{
  "num_hidden_layers": 8,
  "hidden_size": 160,
  "num_attention_heads": 2,
  "num_key_value_heads": 1,
  "head_dim": 64,
  "intermediate_size": 448,
  "vocab_size": 16384,
  "hidden_act": "swiglu",
  "norm": "rmsnorm",
  "norm_place": "pre",
  "norm_eps": 1e-06,
  "positions": "rope",
  "rope_theta": 17500.0,
  "rope_fraction": 1.0,
  "qk_norm": false,
  "attn_scale": 0.125,
  "bias": "none",
  "tie_word_embeddings": false,
  "parallel_block": true,
  "init": "normal",
  "init_std_qkv": 0.0506,
  "init_std_o": 0.0566,
  "init_std_up": 0.0506,
  "init_std_down": 0.0,
  "optimizer": "muon",
  "learning_rate": 0.00215,
  "lr_mult_down": 3.0,
  "beta1": 0.95,
  "lr_head": 0.00707,
  "max_grad_norm": 1.0,
  "warmup_steps": 200,
  "schedule": "wsd",
  "decay_fraction": 0.514,
  "decay_shape": "linear",
  "final_lr_fraction": 0.0,
  "batch_tokens": 32768,
  "max_seq_len": 256,
  "doc_mask": true,
  "z_loss": 0.0001,
  "train_tokens": 109500000,
  "max_steps": 3342,
  "dataset": "wikipedia_en"
}
MLP neurons of a small language model. Each row is named by its layer, matrix (gate and up: input weights; down: output weights) and neuron, and shows model dimensions 0-127. Each number is 200 + 20 x the weight over its row's rms, rounded and kept within 0 to 999. A neuron's up and down rows have the sign that makes its largest values positive.
Before each neuron's rows, "fires on" lists the tokens most often at its 100 highest values on Wikipedia text that the model never trained on.

fires on: " ", "-", "p", "-t", "."
L5.gate278,209,195,218,200,175,205,199,172,215,204,224,212,180,203,206,212,205,222,227,176,183,244,203,235,222,199,223,227,189,178,200,219,221,220,185,158,204,206,241,213,225,211,260,196,203,158,163,181,191,220,196,199,212,219,187,208,215,191,219,200,172,211,202,201,227,244,203,200,184,199,191,195,187,200,233,209,211,218,191,146,211,218,205,196,217,186,194,199,219,206,183,204,227,214,214,203,233,187,198,220,188,201,210,196,197,193,193,182,191,179,163,210,156,177,182,228,177,220,189,215,169,256,224,185,185,170,220,171
L5.up278,212,167,219,219,201,174,206,207,211,207,224,183,184,154,201,182,184,214,217,170,189,190,226,184,202,190,243,225,229,248,202,245,173,196,201,217,157,191,201,245,201,180,212,171,220,204,181,203,185,164,177,224,203,180,206,184,201,199,171,193,189,173,209,186,208,230,223,216,187,183,161,212,205,205,177,199,194,220,175,195,234,176,197,203,222,200,205,223,203,186,217,200,191,193,194,212,182,198,188,192,172,234,210,210,176,200,237,189,204,199,233,210,178,203,216,215,227,185,199,210,193,214,185,188,210,168,188,172
L5.down278,188,211,224,189,168,206,192,180,219,181,187,203,201,225,210,219,188,206,229,220,192,225,177,219,192,191,207,220,191,240,216,161,169,213,198,207,198,188,203,209,184,213,218,160,205,200,208,203,218,201,189,199,203,225,206,182,196,161,175,202,206,180,204,198,198,198,169,196,213,198,223,215,208,206,200,242,198,222,208,211,202,209,208,204,167,221,175,228,194,192,194,217,240,200,223,225,182,192,168,192,163,230,172,218,205,184,223,186,205,212,192,164,272,206,205,193,191,196,254,195,197,206,191,213,210,179,191,231

fires on: " ", "201", "199", "200", "isation"
L5.gate140,217,179,203,197,218,207,206,191,195,229,219,234,201,221,224,198,229,198,223,210,190,222,195,181,239,208,194,187,174,210,213,222,190,240,212,219,208,200,200,212,167,200,191,244,169,207,215,190,232,212,244,200,235,201,209,184,156,210,177,246,176,189,190,193,220,236,222,210,233,214,207,196,208,207,185,221,238,199,195,193,186,241,219,204,224,194,258,200,198,200,206,220,206,209,208,216,207,178,154,207,209,207,217,205,187,197,190,188,211,191,182,199,236,198,189,199,187,217,196,211,202,223,193,195,199,247,213,199
L5.up140,217,182,196,195,204,211,209,202,181,205,138,210,222,210,195,171,198,173,220,211,190,217,206,193,201,213,244,199,191,210,159,215,211,211,204,189,196,211,176,209,181,194,174,208,200,195,214,227,168,208,199,221,229,187,192,210,167,226,199,205,175,173,170,224,244,184,214,224,180,158,216,206,202,178,155,207,213,206,207,225,206,201,202,234,214,213,214,185,195,193,207,195,206,212,201,193,177,187,170,201,207,246,211,247,188,231,197,200,210,181,201,213,184,171,205,188,179,199,187,201,198,164,213,208,230,207,192,186
L5.down140,211,201,198,216,222,219,173,213,147,207,211,193,223,208,190,223,200,192,172,218,210,200,213,186,196,228,142,187,183,186,202,205,201,196,208,214,250,165,212,193,173,185,186,203,192,201,204,207,167,186,173,182,164,166,182,172,221,211,215,178,230,219,216,171,180,206,190,199,187,206,187,176,198,202,215,187,193,151,143,212,242,189,200,206,175,204,209,172,228,207,215,209,194,224,199,176,204,227,205,242,209,213,229,223,194,175,214,192,207,216,206,193,179,198,192,197,254,191,202,210,221,196,176,194,186,206,171,187

fires on: " and", " of", " with", " for", "."
L5.gate303,190,203,163,219,218,214,175,193,194,190,202,242,171,237,208,226,216,186,218,200,198,191,199,226,248,197,206,175,204,155,195,214,189,194,194,199,210,224,202,161,184,219,212,209,232,218,235,195,239,221,195,168,187,202,206,213,186,186,178,231,217,217,196,200,215,226,186,204,199,198,174,176,200,183,178,208,175,186,200,186,192,202,208,182,222,190,172,209,206,223,216,189,196,212,175,218,169,188,173,217,177,213,169,194,204,184,182,180,199,170,229,173,206,231,214,211,194,220,173,197,167,199,212,184,185,193,183,175
L5.up303,207,190,223,185,210,178,188,192,207,205,236,214,212,225,200,192,188,226,211,181,186,174,222,254,204,160,179,213,200,186,214,211,175,202,221,189,219,196,172,241,213,209,178,193,192,176,199,221,237,190,190,167,210,203,200,206,187,227,228,203,185,178,234,239,216,193,215,218,212,174,194,215,211,164,178,239,159,207,201,225,215,169,189,207,234,226,185,192,183,223,195,176,212,185,163,203,204,188,186,236,221,214,196,190,226,201,199,230,192,209,180,169,164,183,163,217,214,192,226,209,220,195,195,205,197,216,182,177
L5.down303,189,183,231,172,222,174,235,206,196,202,208,185,203,222,200,178,222,185,176,223,219,181,197,169,210,186,179,193,217,216,228,223,197,228,172,224,283,218,197,198,228,214,201,164,162,246,217,202,182,216,200,188,207,182,208,214,189,190,167,214,190,200,193,190,204,202,167,196,197,190,218,203,177,228,193,210,194,226,183,209,221,222,187,214,196,182,184,230,204,207,200,219,210,185,214,239,201,238,239,207,199,155,204,178,196,221,213,177,204,223,181,154,186,196,190,200,196,203,171,191,200,215,183,174,228,206,207,171

fires on: " ", "-", "0"
L5.gate27,180,257,211,185,194,222,174,209,210,214,186,245,151,204,216,219,200,225,217,186,199,227,210,216,220,186,225,182,205,200,198,194,206,215,223,196,182,199,190,208,208,199,227,223,209,191,194,208,198,208,204,186,187,184,242,198,182,195,204,213,200,161,166,223,216,224,244,177,147,244,220,185,209,202,219,239,188,181,204,189,201,188,240,178,210,220,227,166,174,208,221,192,233,219,240,175,210,178,193,219,241,229,186,182,220,232,184,199,200,197,205,233,208,201,227,175,207,192,203,224,190,181,210,220,227,211,196,209
L5.up27,207,214,208,200,198,231,221,194,191,202,210,213,182,212,208,239,190,203,201,200,195,187,181,184,200,210,200,184,213,172,178,237,195,190,173,205,178,214,191,228,170,239,238,211,234,198,180,211,178,202,219,180,203,217,197,174,200,222,175,208,191,177,186,258,228,238,214,220,174,225,205,201,231,241,174,184,196,215,199,198,199,190,223,183,221,186,186,155,191,211,179,226,210,197,216,237,230,180,199,195,182,222,177,169,241,228,211,143,195,194,216,218,215,204,196,222,196,190,166,219,199,202,166,204,204,204,168,168
L5.down27,180,202,220,201,195,235,200,214,175,209,198,199,199,219,179,208,196,217,182,217,223,188,202,208,182,212,230,182,180,185,208,195,231,194,180,193,213,144,192,207,193,238,201,203,236,168,184,164,208,174,210,153,206,201,182,204,179,160,182,204,219,170,195,189,180,174,231,175,187,204,182,213,209,201,156,197,232,185,180,181,186,205,198,216,200,200,178,198,236,210,204,211,192,179,212,205,233,192,176,207,174,188,176,218,199,203,194,178,186,242,182,190,203,190,217,244,232,223,216,168,183,207,163,213,217,228,197,166

fires on: "\n\n", ".", "s", ".\n\n", "\"", ")\n\n"
L5.gate370,223,224,172,191,200,201,218,212,201,192,140,206,198,255,237,205,205,187,182,170,191,208,208,165,163,203,184,153,203,249,180,200,195,234,221,188,185,174,181,227,203,186,241,187,185,186,192,213,192,210,206,161,183,217,240,186,210,203,254,170,183,211,198,203,230,223,246,172,188,193,216,195,208,210,171,192,202,187,185,225,190,191,190,202,206,214,190,219,187,182,222,205,206,155,210,209,199,199,178,189,210,169,197,168,189,205,213,176,216,187,220,210,210,197,198,241,209,183,201,212,204,230,178,199,195,192,187,176
L5.up370,215,206,241,194,226,197,224,166,217,170,208,242,180,187,195,207,182,185,194,198,204,171,206,189,211,236,185,187,198,201,180,180,181,191,193,228,243,202,188,171,172,163,188,189,191,210,147,199,215,167,178,166,202,233,221,223,222,185,191,201,216,200,178,203,194,220,201,220,168,204,223,199,214,214,199,185,258,205,174,177,218,195,203,218,217,208,185,204,192,188,223,204,197,209,214,180,208,177,213,189,188,184,242,186,189,210,217,209,202,177,213,226,172,180,192,174,223,175,221,159,166,200,171,209,231,183,184,213
L5.down370,203,187,214,209,194,196,190,242,230,221,243,200,197,167,204,201,238,202,174,219,187,178,199,220,229,213,226,185,180,205,201,193,203,171,194,226,272,196,212,195,235,202,194,240,211,217,190,179,214,222,181,184,176,206,145,239,196,194,168,213,194,230,229,199,181,215,177,182,195,189,209,219,167,227,240,181,201,180,184,218,193,163,179,215,198,190,206,196,205,209,168,206,191,181,238,207,177,191,177,196,200,198,194,216,213,226,217,190,189,193,165,197,195,189,216,173,205,202,193,153,182,213,216,191,206,195,155,188

fires on: ",", ")", "\"", " in"
L5.gate142,191,231,126,174,215,204,199,208,210,207,200,180,169,209,207,212,181,212,184,195,170,228,217,166,204,219,200,150,225,186,195,178,194,229,192,211,210,213,215,203,235,201,196,202,204,188,210,180,205,206,213,189,166,187,196,216,167,191,197,233,175,204,169,178,186,218,194,171,207,221,215,180,203,195,195,204,224,200,230,202,237,187,226,235,166,193,215,222,218,223,217,207,210,190,212,214,237,207,228,199,185,232,190,171,230,188,246,201,213,158,182,165,201,165,215,201,188,222,210,202,173,174,207,201,206,191,191,210
L5.up142,244,194,212,245,199,238,213,225,191,222,225,194,210,208,168,208,192,185,192,209,195,194,287,204,174,199,185,216,205,216,190,212,172,215,181,217,227,207,212,159,215,248,191,242,196,191,192,190,196,222,199,201,193,226,194,203,182,168,188,219,203,185,198,192,212,214,218,189,194,202,194,189,210,150,202,200,225,192,165,189,204,224,203,200,203,245,193,217,227,194,194,233,214,232,212,192,205,197,199,216,170,195,207,180,167,203,214,195,171,199,214,172,217,164,220,238,235,212,210,203,192,159,218,201,203,195,221,195
L5.down142,206,201,187,215,176,194,209,167,216,172,190,193,218,203,200,201,173,209,224,190,177,208,198,237,170,182,185,211,203,202,240,214,196,168,171,177,218,186,178,228,165,197,229,180,179,175,199,186,209,223,161,218,236,214,216,184,201,191,200,194,221,176,205,211,211,201,208,165,196,201,189,215,158,190,213,196,193,222,202,203,192,214,179,201,165,179,200,202,218,192,214,199,184,167,212,211,189,204,156,203,184,197,224,208,238,197,230,214,220,208,193,125,190,195,184,198,216,212,193,238,215,205,224,204,213,202,189,170

fires on: " (", " up", " ref", " "
L5.gate106,173,198,216,220,202,213,181,199,197,202,205,200,169,194,178,229,186,206,165,197,187,211,214,223,253,206,192,184,189,156,212,169,206,199,209,167,248,165,228,200,223,204,212,182,223,225,231,240,209,211,185,228,174,206,224,193,220,210,174,182,196,188,164,179,183,208,207,218,222,179,201,161,218,208,212,229,191,191,214,186,207,180,218,214,194,214,207,200,210,198,222,232,225,203,220,181,220,221,198,221,217,237,232,204,171,196,182,219,203,178,187,234,201,191,213,236,206,226,209,225,182,216,246,205,183,234,225,225
L5.up106,171,143,198,191,224,226,189,205,184,193,217,232,208,198,206,206,216,182,155,193,180,196,230,224,193,224,231,199,198,185,191,205,199,203,215,190,190,176,234,224,204,199,237,201,219,161,230,209,204,220,248,154,204,205,202,230,191,189,222,171,205,182,210,196,230,201,208,186,203,201,189,174,169,201,202,218,195,192,220,206,199,220,200,178,215,214,205,230,228,172,203,195,194,184,183,199,215,173,208,206,183,215,203,220,187,226,212,195,174,208,202,198,222,199,192,254,232,182,209,186,202,195,196,241,192,198,174,145
L5.down106,204,212,193,179,197,235,202,201,227,201,175,217,208,205,225,177,210,171,176,186,178,153,191,192,188,185,214,202,188,207,227,196,172,202,183,194,207,223,213,196,180,222,219,187,228,207,204,186,212,189,189,176,236,218,199,190,225,175,214,199,173,235,202,168,225,176,144,235,206,184,195,198,200,222,205,203,212,169,216,188,204,198,173,256,199,197,198,202,175,207,221,201,199,219,215,227,172,174,177,218,162,200,207,226,171,219,167,207,181,202,193,181,221,250,187,207,217,213,216,216,188,208,212,190,201,224,202,157

fires on: " |", ")", " |\n", ",", " ", "ally"
L5.gate324,192,248,219,238,213,198,179,215,196,203,192,223,224,198,228,207,194,184,204,172,219,209,192,217,147,190,174,187,215,203,208,204,213,179,196,217,174,189,190,215,184,213,241,238,205,191,188,200,180,208,205,238,172,233,200,224,183,210,176,241,203,207,204,186,207,212,191,212,177,204,182,218,224,209,187,193,174,205,162,229,190,177,205,170,180,185,208,209,234,153,221,223,210,195,217,199,181,219,175,203,149,203,186,195,185,196,207,217,160,207,195,198,164,176,216,186,172,184,218,192,202,188,202,185,219,215,198,213
L5.up324,179,220,226,205,244,227,186,201,211,211,192,198,232,167,172,196,184,175,199,188,202,220,191,206,191,195,225,229,196,196,203,206,201,178,224,183,223,161,210,212,187,182,190,155,242,257,195,202,211,212,158,225,224,216,198,215,195,199,198,250,207,192,212,217,192,202,232,199,198,220,181,183,205,218,199,170,188,217,184,205,191,195,184,210,215,169,186,203,200,218,214,188,210,192,245,171,189,175,182,197,183,172,185,187,189,192,206,228,197,165,223,181,210,193,184,188,224,213,220,251,190,171,171,220,215,227,210,224
L5.down324,213,214,210,186,181,207,202,220,192,175,193,223,186,199,190,180,214,241,206,211,192,190,219,196,208,155,192,209,198,232,186,190,199,184,194,197,142,161,187,194,216,227,198,219,224,187,198,198,236,189,206,202,178,186,218,175,209,172,214,215,214,190,186,219,191,166,204,193,178,222,223,231,218,193,211,205,210,220,205,222,186,174,199,215,221,244,169,213,209,225,161,197,223,211,201,178,221,182,197,176,234,167,209,171,177,214,223,191,172,195,213,196,218,218,207,219,227,218,187,214,222,198,237,195,157,214,205,182

fires on: " was", " =\n\n", " |\n", " is", "\n\n"
L5.gate69,206,233,236,213,175,203,175,251,193,203,205,189,191,193,220,212,185,210,212,192,197,213,217,175,191,178,188,225,196,183,183,183,209,192,167,208,203,231,220,186,170,163,193,200,166,240,217,223,184,185,183,186,193,166,203,191,172,200,207,217,207,200,174,158,215,220,181,240,226,174,175,196,248,213,211,205,195,212,205,188,200,222,232,236,192,209,193,243,206,187,219,246,212,203,213,200,202,202,192,206,220,205,204,204,185,199,173,198,193,206,209,204,205,179,178,186,191,245,167,216,179,261,207,223,180,214,237,183
L5.up69,194,184,210,216,218,221,185,217,216,221,224,196,190,192,204,219,250,188,191,196,205,179,170,212,170,196,218,225,185,214,183,206,209,194,210,191,188,202,186,200,175,179,214,232,188,175,187,234,209,199,196,196,182,212,182,220,206,229,197,204,175,199,213,190,176,236,229,212,182,203,204,189,190,202,218,193,219,206,237,219,242,227,232,208,176,196,161,189,194,183,221,195,217,197,184,178,234,234,189,220,178,178,200,207,207,207,176,173,210,209,203,204,156,177,154,182,176,236,188,231,242,238,201,170,197,206,205,196
L5.down69,214,219,205,179,213,235,193,200,223,208,189,218,199,197,198,251,194,186,202,188,195,208,165,197,193,190,192,186,195,191,192,199,190,202,216,216,191,219,180,220,208,235,193,189,188,208,169,196,214,229,218,185,243,174,218,200,199,191,178,168,191,183,171,221,182,203,212,214,199,197,194,202,180,238,167,206,236,208,232,172,178,182,207,269,185,185,202,191,209,172,197,202,176,208,165,194,226,188,193,233,183,205,198,214,174,199,167,198,201,205,186,177,213,197,191,186,230,225,226,247,199,182,206,177,199,169,244,212

fires on: "\"", "."
L5.gate81,212,199,192,214,198,207,168,220,195,194,202,200,196,193,209,212,208,192,217,202,257,189,220,253,210,148,202,219,234,209,218,197,161,202,192,211,211,214,201,190,189,212,199,195,165,190,239,181,159,244,184,156,199,189,208,194,182,188,200,206,172,160,214,207,223,202,190,206,194,220,233,206,194,188,181,194,202,253,200,161,194,154,185,208,215,193,188,220,233,195,204,227,225,176,233,199,193,198,208,183,199,191,231,193,204,187,202,217,217,226,216,180,212,176,206,200,201,234,218,183,205,180,223,191,196,194,201,231
L5.up81,214,195,190,193,185,246,175,219,214,191,258,208,169,158,176,201,204,221,170,188,220,204,211,216,203,184,179,174,218,205,243,205,207,177,216,250,199,225,205,238,223,211,229,161,208,170,186,196,185,199,185,160,165,188,188,207,209,176,199,191,189,169,227,214,205,218,197,233,182,209,196,229,205,210,193,178,203,268,184,180,193,178,179,201,183,186,202,206,203,194,180,213,206,169,216,195,218,176,200,206,196,199,227,211,204,208,205,225,211,184,202,193,198,229,199,218,204,215,218,213,197,181,203,194,179,175,201,221
L5.down81,223,237,214,222,210,162,170,197,225,176,204,229,154,231,183,186,209,204,170,213,221,157,205,190,173,183,156,196,191,205,211,204,194,212,176,194,229,193,175,169,213,210,223,192,174,204,205,231,206,185,191,199,193,178,199,200,249,208,159,187,222,189,206,208,250,173,211,190,201,214,179,174,212,249,220,181,193,202,203,213,200,198,213,152,217,184,221,196,211,185,239,231,200,218,218,184,205,198,193,216,197,156,223,183,191,205,199,184,224,168,210,157,206,204,178,206,206,196,224,180,220,203,205,187,223,183,212,176

fires on: ".", "er"
L5.gate90,211,239,180,213,198,219,137,191,210,195,193,202,193,175,191,201,212,216,206,179,160,145,216,205,194,198,216,197,232,168,194,185,209,212,194,215,162,195,194,205,206,186,219,204,241,201,215,194,177,230,196,177,175,216,193,202,205,182,221,235,219,218,206,209,203,183,196,232,161,196,212,163,234,198,212,188,158,187,152,175,185,190,233,213,196,182,208,214,177,212,205,203,251,196,173,180,192,169,166,198,204,229,177,194,188,226,206,210,174,184,193,205,196,219,213,216,179,198,199,195,218,201,187,189,215,210,203,173
L5.up90,206,210,167,211,207,177,197,208,189,178,199,183,198,171,219,203,176,182,203,183,197,219,202,230,216,190,163,192,206,226,165,172,169,208,229,180,191,198,208,181,169,186,193,200,217,224,229,218,133,204,203,191,191,213,214,184,201,233,217,242,211,209,183,219,214,202,218,204,202,205,141,169,228,179,206,182,221,209,211,158,208,228,201,174,203,209,191,184,177,163,186,224,218,206,150,213,215,181,193,221,195,178,204,187,207,197,247,208,208,195,185,177,165,216,230,193,191,217,225,195,212,186,172,204,176,214,198,187
L5.down90,193,188,196,187,239,192,213,200,220,165,208,192,207,210,236,179,190,193,213,225,217,219,208,221,210,215,196,190,217,206,197,205,184,203,244,174,249,203,187,185,194,193,196,172,210,208,211,235,183,189,195,186,218,176,204,163,223,202,230,233,198,197,221,194,200,237,168,203,215,185,205,201,232,193,188,188,224,207,237,213,198,235,223,184,197,198,226,200,179,189,201,217,218,191,182,179,226,196,232,215,181,172,237,187,199,150,234,207,238,210,215,163,191,197,198,192,182,203,220,199,215,167,159,221,191,211,167,205

fires on: ",", " |"
L5.gate372,227,227,233,202,217,249,213,204,217,216,180,179,179,188,229,180,193,219,207,191,224,199,188,210,212,210,220,202,190,198,219,240,202,179,177,196,171,225,187,205,212,224,211,245,156,228,208,206,210,182,211,234,180,236,235,202,186,190,211,167,210,175,202,203,203,220,218,212,167,224,184,206,193,210,209,191,188,191,172,222,186,183,186,242,189,214,187,204,229,223,190,218,210,175,246,202,208,199,198,145,192,209,218,217,223,223,221,201,169,208,207,166,224,157,230,209,209,191,179,224,172,216,221,188,210,188,227,204
L5.up372,228,191,190,182,168,215,236,213,260,198,191,223,174,197,181,230,203,216,226,205,207,182,208,206,225,214,225,210,212,204,197,194,223,191,179,167,183,179,203,201,226,188,213,218,149,180,222,207,221,205,183,215,182,235,179,174,211,215,204,192,205,204,179,210,208,215,201,161,204,197,212,196,229,206,189,191,189,214,198,193,200,159,184,181,209,185,153,198,207,209,203,187,207,213,235,171,218,196,220,208,186,164,196,174,214,207,217,206,225,185,184,187,226,203,218,203,211,181,206,179,200,218,200,209,180,158,212,180
L5.down372,162,209,174,188,217,226,202,170,176,206,214,187,210,206,228,192,205,211,198,198,215,190,208,211,174,199,215,199,220,223,218,218,203,168,223,187,255,194,189,226,180,195,204,195,160,173,215,205,191,198,203,245,218,228,180,196,195,191,184,203,210,195,211,165,191,173,216,166,248,234,166,221,170,213,197,213,209,235,195,204,217,175,174,161,209,214,227,218,202,232,237,183,204,188,220,190,204,169,236,178,160,196,178,209,199,234,172,222,217,211,216,160,183,161,203,197,210,190,216,201,207,213,176,166,198,213,200,193

fires on: " |"
L5.gate54,184,211,192,182,155,164,177,203,225,174,196,222,235,208,200,206,210,206,244,204,223,202,194,176,184,200,168,175,227,204,220,196,193,207,199,193,200,208,195,186,202,173,196,155,187,225,168,212,217,205,178,198,195,187,219,168,203,163,188,178,234,191,216,204,216,186,209,169,194,201,200,189,191,225,189,211,212,185,196,198,186,184,175,193,213,178,185,194,193,182,196,223,210,172,236,200,192,209,193,211,175,192,203,188,230,213,186,224,201,215,214,196,218,156,191,206,193,180,193,226,246,217,207,205,211,222,246,191
L5.up54,206,173,190,196,176,199,190,198,202,159,234,195,204,189,198,208,232,201,211,213,152,195,186,182,214,221,245,173,234,202,212,196,200,194,166,211,184,227,224,172,199,183,167,184,246,190,188,226,204,190,206,221,187,179,200,184,222,189,226,169,184,208,204,178,226,179,222,189,222,191,152,203,181,198,214,192,218,188,211,164,207,212,159,208,185,211,192,169,185,197,202,222,198,187,199,202,220,211,208,168,198,223,222,161,209,196,194,180,193,214,177,185,239,207,166,178,179,197,164,211,193,182,188,211,187,174,189,194
L5.down54,194,185,220,189,183,211,199,192,211,196,219,163,207,193,188,214,210,216,202,193,174,210,206,182,176,203,198,210,203,187,210,216,226,222,212,176,192,197,215,184,205,192,189,215,201,226,178,246,194,168,207,213,186,197,210,209,220,218,218,195,213,226,208,177,195,231,200,176,229,157,228,215,161,198,180,223,190,206,190,177,201,176,209,183,207,208,232,211,237,210,230,189,227,183,232,206,209,204,214,175,202,214,217,192,212,190,199,190,189,225,202,163,247,182,178,191,203,198,205,188,199,197,184,189,220,209,176,197

fires on: ".", "67", " mm", "5", "1"
L5.gate393,182,201,225,202,207,184,198,215,182,179,214,178,202,191,208,174,203,175,189,193,249,172,209,196,181,212,182,187,191,226,187,172,166,173,184,230,214,206,210,176,197,165,205,199,224,176,205,222,224,214,217,179,160,193,208,188,200,142,198,202,195,203,245,213,208,226,203,192,230,224,177,216,184,180,237,225,178,162,151,181,200,192,168,195,220,196,202,205,226,215,225,205,178,208,219,224,191,179,224,225,210,186,176,186,203,174,198,191,203,191,206,174,216,186,224,199,211,185,207,201,197,211,195,209,199,188,206,179
L5.up393,207,201,224,228,196,199,238,211,177,211,192,212,204,221,225,186,188,172,194,199,231,228,193,166,183,187,211,204,190,187,193,213,195,176,185,211,171,250,198,199,200,174,212,205,198,182,197,216,190,190,183,180,179,174,204,199,226,181,180,215,170,190,238,226,200,221,199,165,215,154,168,205,210,200,191,213,244,201,186,197,181,211,195,223,227,226,168,202,187,167,210,192,207,213,226,201,213,198,216,218,210,168,197,214,154,172,192,215,183,182,194,216,187,199,208,183,179,204,233,146,226,223,193,197,190,227,208,164
L5.down393,221,170,170,188,192,196,195,191,176,233,220,220,207,174,179,205,216,187,211,200,218,230,244,211,230,193,183,167,194,220,192,176,189,236,220,207,192,214,214,185,176,239,205,185,204,199,185,207,188,197,225,184,245,172,191,229,211,217,207,182,200,235,216,193,196,187,188,193,168,203,192,202,198,236,180,171,206,191,199,196,224,202,207,183,200,205,203,188,177,168,196,206,175,201,192,187,179,206,177,204,165,186,194,212,232,187,191,164,228,201,192,150,214,219,182,211,214,211,215,186,207,178,217,182,179,219,192,187

fires on: "'s", " its", " on", " album's", "’s", " p"
L5.gate242,197,211,221,198,240,179,177,202,210,172,228,191,224,194,204,197,230,203,216,168,206,203,212,189,223,176,165,211,188,192,195,197,251,167,195,239,192,229,213,170,196,173,156,186,196,200,240,243,233,191,196,203,228,177,200,189,154,214,190,181,209,188,203,228,194,220,212,175,210,196,194,190,176,151,196,240,207,203,179,200,217,215,162,191,198,207,200,198,209,190,223,188,185,188,206,203,188,228,176,186,178,201,205,209,226,197,184,198,238,204,159,212,151,206,195,172,178,181,202,180,192,203,224,196,181,214,203,183
L5.up242,221,218,172,171,212,177,224,179,211,176,200,224,158,206,223,217,185,180,186,174,232,205,219,149,194,207,168,205,210,215,237,205,214,219,163,210,209,222,188,175,188,205,203,205,193,195,214,181,211,198,224,151,188,190,209,184,222,207,194,193,184,217,197,178,212,230,184,172,189,200,232,187,192,190,191,228,211,184,215,187,211,240,194,214,212,187,197,236,239,228,194,192,249,183,189,213,227,196,182,140,188,199,209,199,178,222,222,166,203,186,207,200,183,226,220,227,195,180,192,219,183,225,230,191,208,198,192,188
L5.down242,171,191,214,191,213,202,212,209,194,183,223,177,201,206,208,184,199,227,208,197,201,215,223,182,217,226,214,180,229,233,196,183,199,170,205,227,200,189,199,196,228,180,182,232,189,195,174,207,226,180,233,172,196,240,225,212,202,215,209,201,201,189,204,226,185,214,242,196,196,166,209,196,190,187,206,194,181,196,209,216,161,200,191,236,216,182,233,229,210,196,215,207,201,202,193,220,225,240,202,188,183,188,210,223,200,167,192,186,203,182,183,143,194,233,190,185,216,183,155,225,165,221,224,225,212,196,212,193

fires on: " he", " and", ",", "ly", " then"
L5.gate204,196,186,202,216,179,196,208,192,202,136,196,204,219,196,211,197,227,202,210,198,221,207,211,207,213,227,169,228,172,215,193,218,199,197,196,170,178,191,217,173,202,185,193,200,212,199,202,165,231,183,205,191,137,206,210,208,197,172,207,168,212,223,221,222,201,198,212,176,170,188,180,194,150,195,219,216,157,192,191,231,174,179,183,187,215,181,204,221,191,235,197,190,209,191,133,200,189,174,218,193,234,201,204,184,193,239,186,215,178,152,213,194,176,198,210,201,226,217,202,232,179,200,208,209,201,197,211,208
L5.up204,220,179,170,233,234,187,237,169,175,185,191,175,190,197,207,208,198,175,237,219,222,229,167,179,220,225,217,229,216,194,193,199,183,186,174,165,229,177,173,189,193,194,197,234,189,194,227,183,211,195,217,175,167,209,184,202,192,221,209,184,224,207,250,175,217,214,229,177,207,199,223,201,220,219,202,191,209,197,201,200,221,193,167,179,235,206,188,219,201,237,199,185,194,202,174,200,210,201,222,174,197,204,218,211,251,205,197,179,187,180,189,175,220,214,228,202,185,179,201,187,148,208,210,190,189,217,210,203
L5.down204,160,182,214,230,207,174,185,192,214,183,171,201,210,202,201,182,183,209,206,192,217,251,168,227,214,176,215,176,233,218,234,222,207,214,180,210,242,192,169,183,190,201,233,178,198,180,192,190,172,211,194,234,216,215,208,196,199,207,185,188,209,197,178,209,191,188,200,181,234,192,219,200,211,171,215,176,235,234,197,188,251,182,200,191,199,200,183,206,263,198,179,218,195,206,240,209,191,215,197,208,190,223,199,194,186,233,229,193,181,213,201,180,242,177,180,172,211,185,218,176,200,218,167,192,183,224,228,208

fires on: ".\n\n", "\n\n", ").\n\n", "."
L5.gate412,191,203,188,187,169,159,192,199,208,198,214,184,154,188,228,226,237,142,199,158,162,164,202,265,212,226,189,215,208,195,212,178,176,189,171,213,249,190,212,192,172,195,185,239,190,185,192,218,231,213,209,149,206,203,207,196,196,165,224,220,217,217,211,200,192,202,228,191,200,207,219,196,175,220,222,214,178,193,196,189,202,171,225,184,201,233,183,189,212,189,217,193,176,177,231,201,159,202,198,208,197,183,210,180,218,216,203,197,210,180,211,215,172,169,189,193,227,176,224,205,202,209,191,196,236,203,200,183
L5.up412,200,197,195,179,179,198,236,208,189,197,218,184,208,180,207,170,219,214,216,188,210,218,192,175,199,192,244,153,182,178,192,197,226,225,223,208,227,193,199,233,217,214,219,217,234,186,194,185,227,202,186,202,201,210,163,196,185,196,236,158,177,195,221,196,205,209,211,216,203,198,210,208,178,204,196,187,200,211,190,180,226,183,176,223,165,220,177,201,199,215,223,180,206,229,196,212,219,180,168,221,223,224,170,196,201,214,196,182,246,140,175,214,195,184,199,223,189,189,208,208,185,187,191,191,177,184,194,172
L5.down412,212,231,190,155,179,217,185,209,177,223,195,197,219,200,202,163,210,166,191,207,187,167,180,179,203,200,202,206,190,201,213,241,198,219,216,188,304,199,178,193,199,193,215,173,202,250,236,143,206,187,197,201,193,207,186,198,194,198,239,193,203,222,198,200,232,230,199,168,211,201,175,186,196,206,213,194,194,223,174,152,166,187,209,193,183,198,197,201,178,204,224,168,209,233,220,205,194,201,185,195,214,187,175,195,214,221,198,193,200,185,190,209,182,222,229,200,214,212,195,195,190,227,174,207,204,208,212,192